config.toml
n_layer = 15
d_model = 256
n_head = 4
n_kv_head = 4
head_dim = 64
d_mlp = 1024
vocab_size = 1012
activation = "tanh_gelu"
norm = "layernorm"
norm_place = "pre"
norm_eps = 1e-05
positions = "rope"
rope_base = 10000.0
rope_fraction = 0.5
qk_norm = false
attn_scale = 0.125
bias = "none"
tie_embeddings = false
parallel_block = true
init = "normal"
init_std_qkv = 0.038
init_std_o = 0.0
init_std_up = 0.038
init_std_down = 0.0
optimizer = "muon_variant"
lr = 0.00551
beta1 = 0.95
weight_decay = 0.0
lr_head = 0.00915
warmup_steps = 200
schedule = "wsd"
decay_fraction = 0.808
decay_shape = "pow"
final_lr_fraction = 0.05
batch_tokens = [32768, 65536, 98304]
seq_len = 1024
doc_mask = true
train_tokens = 540900000
steps = 8477
dataset = "wikipedia_en"
MLP neurons of a small language model. Each row is named by its layer, matrix (down: output weights) and neuron, and shows model dimensions 128-191. Each number is 50 + 12 x the weight over its row's rms, rounded and kept within 0 to 99.
A block is one neuron, or neurons of one layer that tend to fire together. After each block is what it responds to, as a language model described it from the Wikipedia text at the highest values.

L10.down209:52 56 48 50 41 35 65 49 35 73 51 58 54 78 53 36 44 72 54 65 63 60 26 66 61 47 52 39 51 46 65 27 44 61 78 48 39 47 58 55 48 62 58 47 41 41 61 46 46 69 46 35 44 48 36 65 51 47 63 58 71 54 46 39
L10.down904:57 49 64 54 43 22 56 52 63 50 59 66 51 54 44 52 46 48 46 50 57 47 41 53 88 58 42 49 57 58 26 55 46 59 65 47 43 59 55 53 50 36 60 65 61 56 41 45 42 63 56 40 54 64 39 60 38 38 47 48 38 41 45 42
Mid-word "it" fragments

L9.down65:54 78 64 71 35 33 58 61 23 52 48 45 68 40 52 75 57 56 56 65 49 67 33 49 39 59 59 60 50 54 55 52 47 27 23 57 54 42 65 44 56 60 52 51 44 56 58 63 61 55 73 37 52 74 43 40 43 41 45 51 30 34 49 75
L9.down201:57 30 48 50 47 41 42 48 56 41 11 41 51 56 54 67 68 50 57 42 65 71 46 64 37 34 49 59 49 63 51 48 68 68 37 58 38 62 66 52 59 41 65 47 48 57 60 53 31 49 32 60 30 44 47 43 52 78 63 47 44 44 63 49
L9.down247:71 67 50 51 42 54 42 44 61 40 51 57 35 53 47 55 46 50 54 48 50 67 49 46 49 53 34 47 23 61 59 22 51 53 50 57 46 71 40 58 56 54 36 47 46 65 56 45 54 36 50 32 64 59 56 45 73 53 50 61 54 50 66 36
L9.down760:49 40 62 66 54 47 62 66 47 62 53 45 50 41 54 45 40 70 26 44 45 51 51 63 73 51 62 59 47 56 62 64 53 70 41 57 49 44 56 64 31 62 55 33 42 43 69 53 51 65 59 22 45 67 24 50 55 46 52 58 51 59 52 37
Word-final subword pieces

L10.down839:40 42 47 47 46 44 38 61 58 50 55 64 59 59 55 67 47 48 39 59 77 52 22 43 26 47 67 59 48 67 62 41 47 62 64 48 35 38 66 64 47 16 43 65 61 56 62 69 35 49 46 38 67 56 36 67 52 55 53 61 37 55 62 63
L10.down919:77 36 34 63 48 24 44 63 43 49 48 59 57 65 54 56 55 47 51 69 63 43 46 48 53 61 43 82 32 35 43 55 64 47 38 79 53 56 50 45 19 55 61 50 61 54 51 57 40 47 65 34 41 55 41 63 30 49 71 55 44 75 46 55
Country-name completions

L10.down404:51 46 58 57 58 63 53 55 46 39 46 53 46 62 68 56 68 46 51 43 40 51 60 62 52 27 46 52 40 54 31 65 63 34 31 25 46 41 39 35 55 34 38 57 60 44 52 49 45 34 68 45 53 51 39 37 33 24 42 32 67 50 51 72
L10.down647:36 61 54 17 36 38 40 61 41 52 49 76 27 65 57 52 48 58 57 51 59 40 57 53 68 13 49 43 69 44 51 53 57 35 43 54 42 38 55 36 46 55 53 27 44 56 57 55 39 39 37 46 39 44 51 44 56 56 54 57 45 68 68 76
Adjective-ending word pieces

L9.down193:53 53 42 60 47 55 40 46 17 25 71 44 47 38 54 31 57 48 48 43 53 41 33 54 27 49 70 58 47 65 57 82 65 64 52 44 37 61 61 36 71 32 58 60 56 58 44 49 62 59 66 55 39 62 42 64 46 64 32 47 58 53 60 48
L9.down194:52 53 39 50 48 43 54 57 20 37 61 48 35 58 53 55 59 72 43 53 45 47 39 63 22 32 46 59 47 44 50 62 55 57 62 41 59 66 51 52 53 07 61 64 58 43 33 53 64 75 62 29 54 57 65 64 42 56 22 45 45 37 56 61
L9.down890:56 29 67 57 35 67 43 60 50 31 46 50 56 78 31 51 21 50 38 36 49 61 59 48 33 50 41 40 63 56 67 45 45 41 64 50 28 50 46 40 33 30 48 52 51 76 58 56 40 57 59 41 54 27 42 54 49 50 62 50 48 42 41 37
L9.down966:44 46 56 37 47 55 44 67 37 35 35 41 33 64 63 54 55 50 50 50 43 63 48 59 53 45 59 37 48 52 56 44 50 78 56 41 63 49 74 34 60 49 63 44 49 39 40 69 65 43 34 49 38 49 32 50 62 67 34 53 53 19 62 55
Infinitive marker "to"

L9.down128:53 47 52 39 50 54 48 53 50 48 40 43 54 30 69 60 36 46 50 65 60 75 46 17 72 48 77 41 66 43 25 36 50 46 53 66 49 64 50 53 38 53 47 46 44 52 70 45 35 60 29 69 79 58 32 35 40 36 25 48 39 44 39 57
L9.down629:21 62 51 53 65 52 59 52 51 38 70 51 37 63 33 41 38 57 34 50 29 80 61 61 68 55 62 57 54 62 54 69 56 73 51 34 69 45 37 39 49 66 55 55 43 48 57 48 45 30 61 32 38 53 42 40 68 44 41 54 41 24 43 60
L9.down908:42 40 38 45 47 55 38 63 58 81 45 34 34 36 59 43 50 33 58 31 40 59 49 48 58 34 36 39 53 39 44 51 59 68 57 56 61 36 56 52 51 70 39 51 49 65 45 52 63 42 51 57 70 68 57 29 61 51 45 37 65 86 60 54
L9.down960:48 45 54 58 44 30 46 41 45 46 48 43 47 43 45 35 48 48 46 31 49 56 45 80 41 27 46 56 54 44 51 40 53 47 45 50 78 48 40 49 64 57 41 55 43 61 65 46 37 71 45 34 39 61 57 69 51 41 36 39 35 58 56 63
Possessive apostrophe

L9.down581:40 55 39 58 53 57 47 63 43 31 46 45 64 60 66 47 54 62 50 57 50 39 29 50 49 54 49 37 44 38 47 51 62 57 64 15 72 25 42 65 34 52 54 56 59 53 59 41 66 21 53 49 60 47 39 44 53 59 56 32 59 41 38 45
L9.down854:70 36 44 69 52 63 69 52 45 61 47 43 32 63 52 56 38 39 64 47 26 56 69 34 35 54 34 29 48 42 55 40 32 72 56 57 63 53 42 19 57 48 51 47 67 50 63 48 45 38 57 43 40 42 59 38 42 47 47 38 48 42 37 38
L9.down888:46 28 21 54 35 60 50 54 55 51 41 44 29 57 61 44 60 47 39 28 50 35 34 42 52 55 53 62 67 66 59 43 53 47 45 49 39 55 67 43 59 41 55 52 36 53 48 37 52 14 23 48 63 40 47 55 61 65 71 46 45 43 40 49
L9.down975:30 62 55 55 57 46 52 53 56 68 43 72 20 32 61 56 30 45 48 41 56 45 54 39 36 44 46 55 54 74 60 30 82 63 40 59 49 44 62 56 30 30 32 60 56 36 31 58 52 56 68 61 39 48 58 25 42 56 55 53 51 36 80 49
Noun-completing suffix pieces

L4.down354:47 45 22 48 37 29 56 48 46 29 35 39 54 59 42 44 76 35 66 44 50 47 41 35 38 68 58 28 69 48 38 43 53 47 53 42 32 56 51 42 53 41 41 57 48 41 55 43 67 54 48 48 48 41 63 57 47 52 45 44 78 60 51 55
L4.down456:55 67 53 57 51 32 46 37 52 55 60 46 34 61 55 51 36 38 60 57 54 57 43 60 43 64 50 59 55 38 43 75 42 53 61 57 34 48 50 52 36 64 44 44 63 69 52 42 32 29 62 45 43 49 57 67 70 36 29 48 60 35 46 47
L4.down463:83 46 44 60 37 46 41 54 35 47 53 66 33 62 55 37 38 33 57 44 46 61 48 53 75 74 36 66 29 70 48 48 44 59 56 63 54 47 58 81 47 55 29 44 48 52 56 51 58 65 46 44 33 55 44 54 54 31 46 32 54 45 43 56
L4.down585:64 32 63 70 31 80 54 20 76 40 61 90 60 50 67 51 39 62 49 44 63 63 66 49 69 43 47 41 61 50 52 60 47 74 56 45 44 39 57 50 60 59 28 47 63 61 49 40 34 59 36 51 50 92 31 44 44 57 48 37 46 43 54 62
L4.down592:20 37 54 49 37 69 62 67 62 48 31 35 65 45 47 55 46 71 40 43 41 34 51 72 47 72 45 72 58 58 52 37 55 50 33 52 54 28 90 38 54 71 48 49 52 51 41 55 56 54 22 45 68 52 53 42 67 77 43 53 50 40 22 65
L4.down631:53 47 41 28 44 33 80 50 64 53 62 39 32 68 55 29 60 60 38 40 55 25 59 40 69 51 34 63 52 57 17 44 41 50 38 54 57 67 64 64 27 66 43 35 23 58 51 39 50 40 48 54 59 57 55 51 59 48 47 41 70 49 37 58
L4.down693:31 59 44 46 53 55 57 56 87 66 50 38 57 78 52 43 46 63 57 66 61 68 52 64 52 40 36 29 66 65 45 59 57 40 47 53 65 61 13 54 45 49 37 34 55 74 48 56 57 56 31 41 45 40 66 54 43 52 39 41 45 53 67 54
L4.down831:52 66 71 38 45 39 63 50 45 49 46 42 39 52 44 58 62 68 56 45 53 32 57 33 56 46 56 55 52 65 50 38 52 22 38 67 56 61 37 67 50 40 58 46 60 59 55 60 46 57 52 63 57 33 58 46 39 37 67 54 46 20 49 35
Word-final suffix completion

L10.down37:70 52 40 57 51 51 50 47 34 44 42 31 44 50 60 53 30 45 39 41 46 81 34 52 46 60 64 32 69 33 42 45 44 63 55 61 36 44 19 48 60 39 58 41 48 23 49 37 52 58 42 48 61 24 39 56 56 35 69 44 52 56 58 69
L10.down572:48 44 46 56 44 56 77 51 53 74 46 39 48 56 55 49 64 26 58 60 50 30 59 29 46 51 69 44 43 45 41 56 60 38 56 51 66 54 64 56 46 69 44 58 70 46 50 30 53 31 27 59 49 35 37 57 42 44 79 59 43 43 49 49
Infinitival "to" marker

L4.down36:55 35 48 51 37 33 53 51 23 28 35 36 50 38 50 56 48 35 48 53 44 56 72 61 37 47 57 57 41 42 54 42 65 62 59 56 43 36 63 31 55 29 54 49 59 41 40 51 36 18 49 33 50 47 50 66 38 68 57 33 43 47 41 46
L4.down369:39 36 39 66 41 47 61 62 44 47 38 36 56 44 50 74 44 54 48 44 51 52 61 51 50 36 63 34 44 61 52 48 63 71 52 34 67 44 80 36 61 20 63 45 53 66 51 54 45 44 42 49 50 47 41 60 64 74 21 53 33 38 57 56
L4.down529:67 62 65 60 41 46 55 58 55 40 47 50 47 58 61 63 83 45 41 60 43 37 34 35 63 38 77 46 37 39 53 61 51 48 46 64 63 64 49 30 50 47 40 67 51 65 49 37 35 62 58 50 52 22 37 45 47 40 46 58 40 52 54 40
L4.down605:61 54 72 54 59 49 61 38 54 47 49 62 61 47 34 54 57 32 82 55 43 43 43 57 58 20 47 58 49 61 57 39 40 38 38 53 42 56 50 30 54 54 35 45 43 58 52 22 52 29 66 67 35 45 43 64 52 46 53 41 53 58 62 58
L4.down609:62 39 29 66 64 48 35 57 51 44 57 27 62 41 34 47 70 70 53 36 36 59 55 47 40 44 50 60 52 54 33 56 42 58 72 36 36 56 45 45 52 37 35 61 56 70 64 42 74 40 51 59 63 34 32 22 51 44 47 55 47 77 43 46
L4.down663:53 81 72 46 53 64 38 54 46 64 53 51 51 59 55 55 54 43 55 68 58 69 53 49 53 44 44 52 58 22 39 39 68 65 38 34 35 50 35 37 53 43 74 46 50 36 39 59 47 64 66 49 45 54 50 69 48 61 31 54 62 56 49 49
L4.down787:51 36 61 77 52 63 35 38 39 26 69 33 59 38 52 48 70 57 54 58 64 70 34 45 51 46 72 37 49 54 56 55 77 48 61 51 44 58 66 50 49 32 55 53 51 59 46 42 43 52 44 48 47 85 61 47 63 63 67 76 43 63 47 45
L4.down1011:54 48 36 47 57 60 57 51 63 49 46 44 46 61 65 45 57 30 46 58 60 65 39 54 20 29 47 53 61 43 34 50 50 34 52 58 69 42 43 55 34 43 46 26 45 61 63 25 45 56 49 77 47 36 53 65 66 28 45 32 61 60 55 56
Function words and suffixes

L9.down14:52 40 47 47 58 48 55 51 74 53 28 41 55 42 57 78 78 48 50 48 31 63 39 44 61 39 49 45 32 57 59 27 51 47 53 47 67 52 34 50 51 53 39 33 56 57 57 50 42 48 34 42 48 47 40 63 64 66 54 50 49 54 55 55
L9.down222:65 61 59 39 42 53 63 47 44 55 38 38 32 67 60 44 37 58 45 53 52 51 51 60 51 49 55 32 70 53 49 46 52 53 51 43 52 63 52 42 52 58 50 61 34 45 41 25 34 75 52 48 75 31 41 37 42 39 50 45 45 66 35 53
L9.down425:46 55 36 50 43 60 67 46 55 64 59 36 41 63 43 36 30 45 67 53 38 45 32 63 60 46 74 59 50 36 63 33 52 45 64 56 58 53 23 26 44 34 33 63 54 24 41 44 41 65 59 64 31 58 47 60 65 68 49 34 25 45 52 34
L9.down717:39 56 49 36 44 52 54 43 69 41 42 54 43 46 46 27 49 48 49 45 48 66 35 40 55 48 42 24 28 82 44 28 48 64 49 40 46 58 42 50 36 45 61 80 28 56 62 48 41 58 73 17 65 66 49 55 55 44 45 50 53 62 40 48
Country and nationality endings

L10.down461:33 38 60 37 41 41 69 52 38 45 44 71 55 59 64 54 48 56 53 41 48 40 47 52 52 52 55 49 57 61 52 48 47 23 42 40 67 40 14 38 48 54 55 46 50 58 49 64 43 41 51 57 34 59 48 52 49 53 40 40 46 43 41 40
L10.down527:43 33 48 39 47 49 60 72 42 43 49 51 44 71 43 60 58 53 45 58 40 35 47 51 42 30 44 43 75 44 43 56 55 38 58 42 73 73 54 38 42 54 62 58 44 45 58 59 56 56 53 57 48 39 68 50 50 48 24 42 52 51 49 20
Word-final suffix pieces

L4.down16:52 46 52 35 55 46 44 41 68 44 49 65 50 58 37 56 67 22 57 43 45 42 45 53 56 25 42 48 51 35 42 40 38 49 42 36 51 62 28 57 39 63 59 58 41 63 69 38 59 44 67 33 60 52 58 42 56 42 50 73 34 41 23 53
L4.down353:64 31 47 44 60 42 42 63 62 32 39 39 62 28 52 41 46 40 51 48 52 45 48 52 34 60 61 33 66 58 51 58 50 29 52 50 37 74 58 55 59 43 51 58 25 46 50 51 53 52 53 48 43 34 54 73 66 65 35 51 43 62 44 45
L4.down364:30 45 48 49 44 77 64 53 49 53 41 49 41 51 45 46 30 41 49 51 59 53 51 74 54 45 31 51 56 42 61 68 45 62 45 71 61 28 49 34 53 48 57 49 36 47 42 61 55 29 54 62 57 62 31 79 57 39 17 39 41 60 47 32
L4.down382:54 32 32 66 68 52 30 38 49 41 49 46 25 74 49 50 39 56 50 42 73 64 56 41 60 21 49 41 71 43 55 34 64 61 44 46 51 43 57 36 48 47 38 47 58 40 42 33 62 54 73 61 38 53 44 48 52 37 50 53 53 53 38 59
L4.down539:73 50 26 52 56 43 38 57 70 07 43 66 25 43 56 49 50 48 52 50 53 72 68 66 46 73 47 36 51 64 45 57 42 36 36 56 51 50 64 51 40 51 49 39 44 39 44 59 63 27 55 37 86 47 62 68 36 53 60 57 64 68 59 51
L4.down544:67 47 48 52 48 58 64 70 50 79 46 37 47 63 46 43 52 57 54 79 69 51 27 49 77 63 57 42 47 38 52 50 68 42 51 71 56 44 54 45 60 43 58 64 43 64 39 44 70 64 55 39 40 78 60 70 27 46 49 59 57 53 45 63
L4.down807:67 67 55 35 69 48 53 27 68 56 52 51 45 59 42 59 36 80 57 48 43 61 62 50 71 56 55 52 41 57 39 41 52 51 79 39 58 54 44 55 59 54 49 44 47 45 54 31 54 77 43 60 41 57 33 58 71 39 26 40 57 27 34 40
L4.down985:71 72 34 58 79 50 48 63 38 62 33 53 40 90 29 37 45 53 30 62 51 56 51 67 82 40 62 55 26 56 49 38 43 46 47 62 44 51 47 52 44 75 42 34 59 41 40 56 50 63 66 64 36 61 58 55 59 60 54 46 50 38 56 56
Mid-word consonant fragments

L4.down280:27 47 28 35 44 39 56 53 27 58 46 64 25 57 40 55 51 40 61 51 37 42 30 37 54 48 54 60 66 54 42 42 53 50 34 52 62 58 55 43 36 60 38 36 49 60 38 37 80 44 57 35 50 64 57 58 56 56 43 52 76 47 51 46
L4.down376:56 50 36 46 77 41 46 51 60 34 48 23 32 46 44 68 34 61 53 32 51 39 59 56 38 51 59 44 43 45 54 56 39 59 55 29 45 61 38 52 57 46 64 37 57 56 46 60 24 58 48 58 59 67 34 46 53 61 40 60 55 56 66 73
L4.down436:57 47 47 49 73 50 42 40 58 49 51 69 33 55 52 40 57 62 66 09 64 42 51 46 33 34 35 42 40 23 40 78 67 48 59 49 42 53 20 34 37 45 63 22 58 61 65 56 37 45 52 41 45 57 36 45 61 52 51 47 48 58 49 39
L4.down474:72 46 53 63 46 53 60 42 53 25 57 46 56 53 51 60 74 35 35 77 69 66 63 39 29 47 30 36 54 63 53 34 41 33 39 37 35 54 34 44 60 63 59 42 42 34 50 62 43 36 44 49 43 45 63 57 27 53 60 43 43 47 67 34
L4.down532:66 58 37 63 40 47 60 32 37 45 60 55 58 51 57 75 43 67 42 56 43 65 44 48 56 66 65 44 29 52 49 46 67 70 43 74 51 55 36 43 54 70 46 50 48 62 58 52 38 36 60 28 34 35 62 31 60 52 41 60 44 32 48 44
L4.down602:81 42 63 55 37 52 68 52 54 43 52 55 35 41 46 60 70 52 67 66 57 65 39 49 64 42 43 50 59 54 44 45 37 63 52 71 44 43 45 53 49 50 68 41 50 41 51 24 62 61 35 63 44 72 47 59 30 66 41 51 44 51 48 45
L4.down615:55 54 61 50 51 46 53 51 43 66 51 52 33 52 73 41 64 43 30 33 45 42 35 56 59 67 53 57 52 63 60 67 64 47 40 41 77 52 48 44 51 53 62 48 48 53 52 43 35 51 42 49 43 71 82 49 53 61 44 71 42 47 39 60
L4.down946:59 65 38 53 26 38 71 50 60 35 39 55 30 19 63 31 56 51 61 42 52 42 42 38 37 66 43 65 29 54 55 29 60 51 46 75 60 54 52 39 37 53 51 65 50 62 64 24 77 74 40 49 44 31 64 33 26 67 51 35 45 77 32 46
Word-final subword pieces

L9.down100:40 46 41 61 53 53 51 39 60 64 58 47 56 39 44 77 51 47 52 58 44 53 60 50 50 45 56 46 59 61 67 76 49 46 36 57 53 48 52 51 59 56 48 57 47 65 48 53 32 41 60 65 50 44 45 79 50 59 57 46 42 58 63 50
L9.down498:57 57 49 42 43 36 51 69 41 66 66 69 42 53 72 53 70 47 37 70 48 45 58 45 48 63 36 63 61 32 56 59 56 72 75 62 32 47 39 27 61 54 38 34 38 31 63 48 49 46 32 45 46 52 42 41 52 62 57 45 53 53 63 30
L9.down804:56 50 61 56 60 74 71 30 42 37 53 59 57 59 27 52 52 54 64 42 56 54 55 41 62 65 45 37 29 54 39 47 63 34 51 25 43 44 50 51 45 26 44 60 45 47 67 62 34 44 36 48 49 41 29 34 34 21 75 72 49 63 72 49
L9.down911:51 47 56 73 36 36 43 72 63 71 44 38 43 43 37 38 39 49 62 41 51 48 55 49 49 28 41 58 64 32 69 57 56 34 31 43 47 62 49 45 33 47 37 45 26 47 63 41 60 49 44 39 53 41 51 33 60 55 56 68 59 47 40 26
Main verb endings

L4.down15:52 45 23 67 36 62 46 34 54 45 55 52 34 64 47 37 58 79 46 41 48 60 37 53 54 45 45 45 45 48 49 46 44 58 56 66 65 62 50 44 40 46 47 74 39 63 40 60 39 45 44 66 40 49 47 61 61 44 34 38 81 30 64 43
L4.down62:51 46 60 76 55 52 58 27 48 61 53 45 39 58 24 34 46 48 29 46 60 48 40 24 44 53 55 65 54 71 49 54 43 44 53 41 14 53 59 49 39 47 52 56 81 62 51 58 48 28 58 57 45 35 27 46 71 64 39 53 44 43 52 47
L4.down70:63 55 40 52 51 69 42 66 34 47 56 37 29 55 66 58 47 44 36 53 40 63 35 71 51 63 55 66 46 48 68 49 50 71 52 53 58 51 49 43 31 54 68 54 44 53 54 42 43 58 68 41 61 47 45 59 41 36 42 55 48 52 42 56
L4.down208:46 54 61 50 45 51 39 45 58 41 66 68 58 21 58 38 71 72 53 42 45 51 56 43 37 35 55 63 53 58 45 51 44 36 64 61 71 57 67 44 56 47 57 57 46 42 44 27 41 37 44 43 64 63 44 38 47 74 44 59 45 75 39 38
L4.down359:48 57 50 49 50 63 34 47 42 45 44 71 45 45 73 56 49 48 38 49 48 62 52 70 37 55 46 64 57 61 46 46 39 39 58 35 60 43 71 73 30 29 43 60 50 56 57 52 49 32 40 53 53 43 51 51 44 51 41 49 28 52 50 49
L4.down582:62 36 62 49 34 60 35 41 59 36 61 59 33 50 64 55 39 53 59 45 63 65 45 64 61 67 55 46 45 38 51 46 45 35 39 51 46 59 58 56 37 41 41 49 40 50 44 71 57 33 36 54 44 35 49 50 42 55 62 51 69 52 33 28
L4.down606:28 32 46 63 52 43 58 18 56 45 50 36 51 56 70 54 59 58 58 77 31 61 83 42 42 66 68 49 60 39 54 55 36 50 62 66 40 24 39 41 61 46 37 48 52 31 65 68 55 52 39 49 39 43 67 43 61 60 50 65 45 49 60 49
L4.down844:67 62 19 56 68 61 64 63 45 23 49 51 38 54 43 37 66 48 69 57 62 38 55 54 28 35 49 53 36 68 36 44 48 45 75 44 44 38 40 59 46 47 56 57 51 31 70 59 55 46 50 57 42 46 44 39 68 59 34 61 39 46 67 61
Sports/table data pieces

L4.down99:52 67 41 40 77 61 65 28 35 49 63 53 60 73 74 39 61 53 56 55 52 51 54 51 68 56 65 64 22 53 57 55 58 56 41 59 69 69 64 63 51 21 40 47 45 44 60 54 56 50 46 53 63 48 65 36 65 41 47 70 52 51 45 63
L4.down124:54 44 54 58 42 59 62 44 42 48 55 48 62 21 64 30 75 58 34 43 59 48 40 57 78 61 50 46 33 58 67 54 61 47 37 41 53 50 42 43 64 46 64 33 34 45 62 30 38 49 45 51 65 18 30 56 30 47 41 51 44 42 40 60
L4.down368:46 32 60 36 43 41 54 58 56 59 66 58 25 61 42 47 39 68 67 54 57 74 42 60 43 50 52 53 51 73 36 61 60 52 48 66 55 59 53 58 24 43 40 54 39 51 34 52 53 39 74 63 51 44 45 36 71 38 36 34 66 50 41 46
L4.down409:40 54 44 34 56 69 58 46 51 44 44 29 37 45 61 74 33 55 49 55 48 64 47 54 65 48 72 43 52 56 50 24 63 58 43 63 54 56 70 36 56 66 47 56 59 50 49 34 28 49 50 58 66 52 55 37 62 67 40 45 42 35 35 53
L4.down452:34 43 36 57 57 52 40 55 45 50 59 60 32 66 44 43 25 72 60 46 31 57 58 59 57 63 53 44 47 62 54 50 77 55 42 25 22 60 45 55 43 61 50 27 50 48 61 74 41 42 47 59 56 47 54 31 54 63 48 46 56 49 47 46
L4.down505:57 50 51 22 36 61 71 53 63 45 47 52 53 59 69 71 55 69 38 57 36 53 44 61 84 44 36 37 57 72 48 47 25 53 54 38 30 32 58 48 66 70 61 65 41 26 25 34 56 35 43 56 69 44 49 54 45 47 31 47 54 41 64 45
L4.down543:55 40 29 27 59 63 46 56 36 31 38 41 58 52 52 55 55 34 56 24 67 49 44 52 47 55 51 49 42 41 42 56 40 57 44 46 43 61 65 53 53 50 50 48 38 50 33 36 69 58 31 30 34 62 58 78 48 27 50 52 30 56 67 53
L4.down675:66 63 59 63 56 31 49 63 62 60 40 27 56 62 38 36 57 64 33 58 57 60 53 47 49 46 16 43 81 42 77 56 63 39 61 54 72 47 32 48 66 42 52 55 33 43 54 54 53 50 66 40 40 63 28 53 64 62 64 49 30 55 53 44
Mid-word fragment continuations

L10.down503:61 38 50 56 58 75 63 47 54 49 31 45 28 55 66 56 45 42 29 55 59 54 54 52 41 59 62 49 65 46 47 55 66 55 56 66 42 50 46 45 34 52 52 23 49 40 46 42 53 48 46 67 44 47 72 46 47 39 60 48 48 43 49 47
L10.down509:50 51 39 51 42 41 72 52 42 39 39 66 33 62 56 38 45 61 58 46 46 41 54 67 51 73 37 54 64 56 41 67 70 34 63 45 63 42 59 39 58 41 56 40 40 65 46 57 40 54 44 65 55 48 61 51 45 40 53 38 75 42 48 47
Word-completing final fragments

L4.down60:63 55 49 28 34 56 62 40 43 47 45 60 51 56 66 55 50 68 57 45 46 69 33 44 66 39 58 43 49 59 41 59 46 60 38 46 39 49 58 27 56 44 68 50 53 63 30 63 31 52 40 52 35 36 49 20 46 57 55 52 61 61 62 39
L4.down295:45 52 39 42 67 47 70 47 38 38 60 59 45 64 53 59 61 39 59 46 27 51 22 44 41 28 63 43 63 54 45 69 45 47 48 53 47 37 58 61 47 71 27 55 51 51 68 49 50 50 34 31 52 45 47 58 40 72 59 55 66 37 65 68
L4.down443:71 46 50 54 40 46 70 43 48 23 57 52 63 45 60 46 60 45 53 49 44 44 54 32 68 34 41 59 59 37 28 47 51 58 50 50 59 38 52 46 32 49 68 59 43 54 58 61 47 38 23 44 54 56 32 42 46 70 39 50 38 28 30 55
L4.down466:45 20 24 31 57 40 65 46 50 20 36 55 44 49 42 78 56 56 47 40 44 59 47 57 60 40 61 60 47 59 32 29 39 55 52 61 56 48 61 32 29 47 49 30 32 51 55 50 53 42 43 23 47 60 30 33 46 59 46 50 31 37 44 57
L4.down665:58 35 49 48 51 36 58 37 36 46 65 66 70 47 53 63 53 39 54 57 47 79 47 59 76 60 36 48 32 51 40 42 59 55 73 41 55 29 42 50 54 66 47 48 33 48 38 38 36 65 66 40 58 69 35 45 55 50 65 47 57 53 55 69
L4.down696:55 53 46 40 75 45 56 50 62 41 30 54 38 48 42 66 68 74 83 25 50 73 48 53 53 27 68 43 53 33 30 82 48 63 49 35 37 31 51 45 58 47 52 56 51 53 55 46 50 56 67 32 47 67 32 59 19 61 40 47 44 51 46 47
L4.down785:71 42 25 32 50 46 66 63 57 34 33 44 38 38 50 54 56 64 48 33 52 60 37 32 36 55 67 47 57 37 55 68 40 48 67 57 57 40 50 27 43 30 54 42 47 63 69 65 45 44 57 36 48 49 44 76 53 61 54 43 62 41 60 55
L4.down896:32 44 62 40 58 43 53 64 36 47 56 59 27 61 50 45 48 48 44 41 37 52 50 85 55 48 47 31 46 52 62 50 57 66 41 53 53 50 63 48 54 65 42 43 58 47 44 49 45 39 44 55 75 79 32 55 49 50 51 58 49 50 53 33
Country and nationality names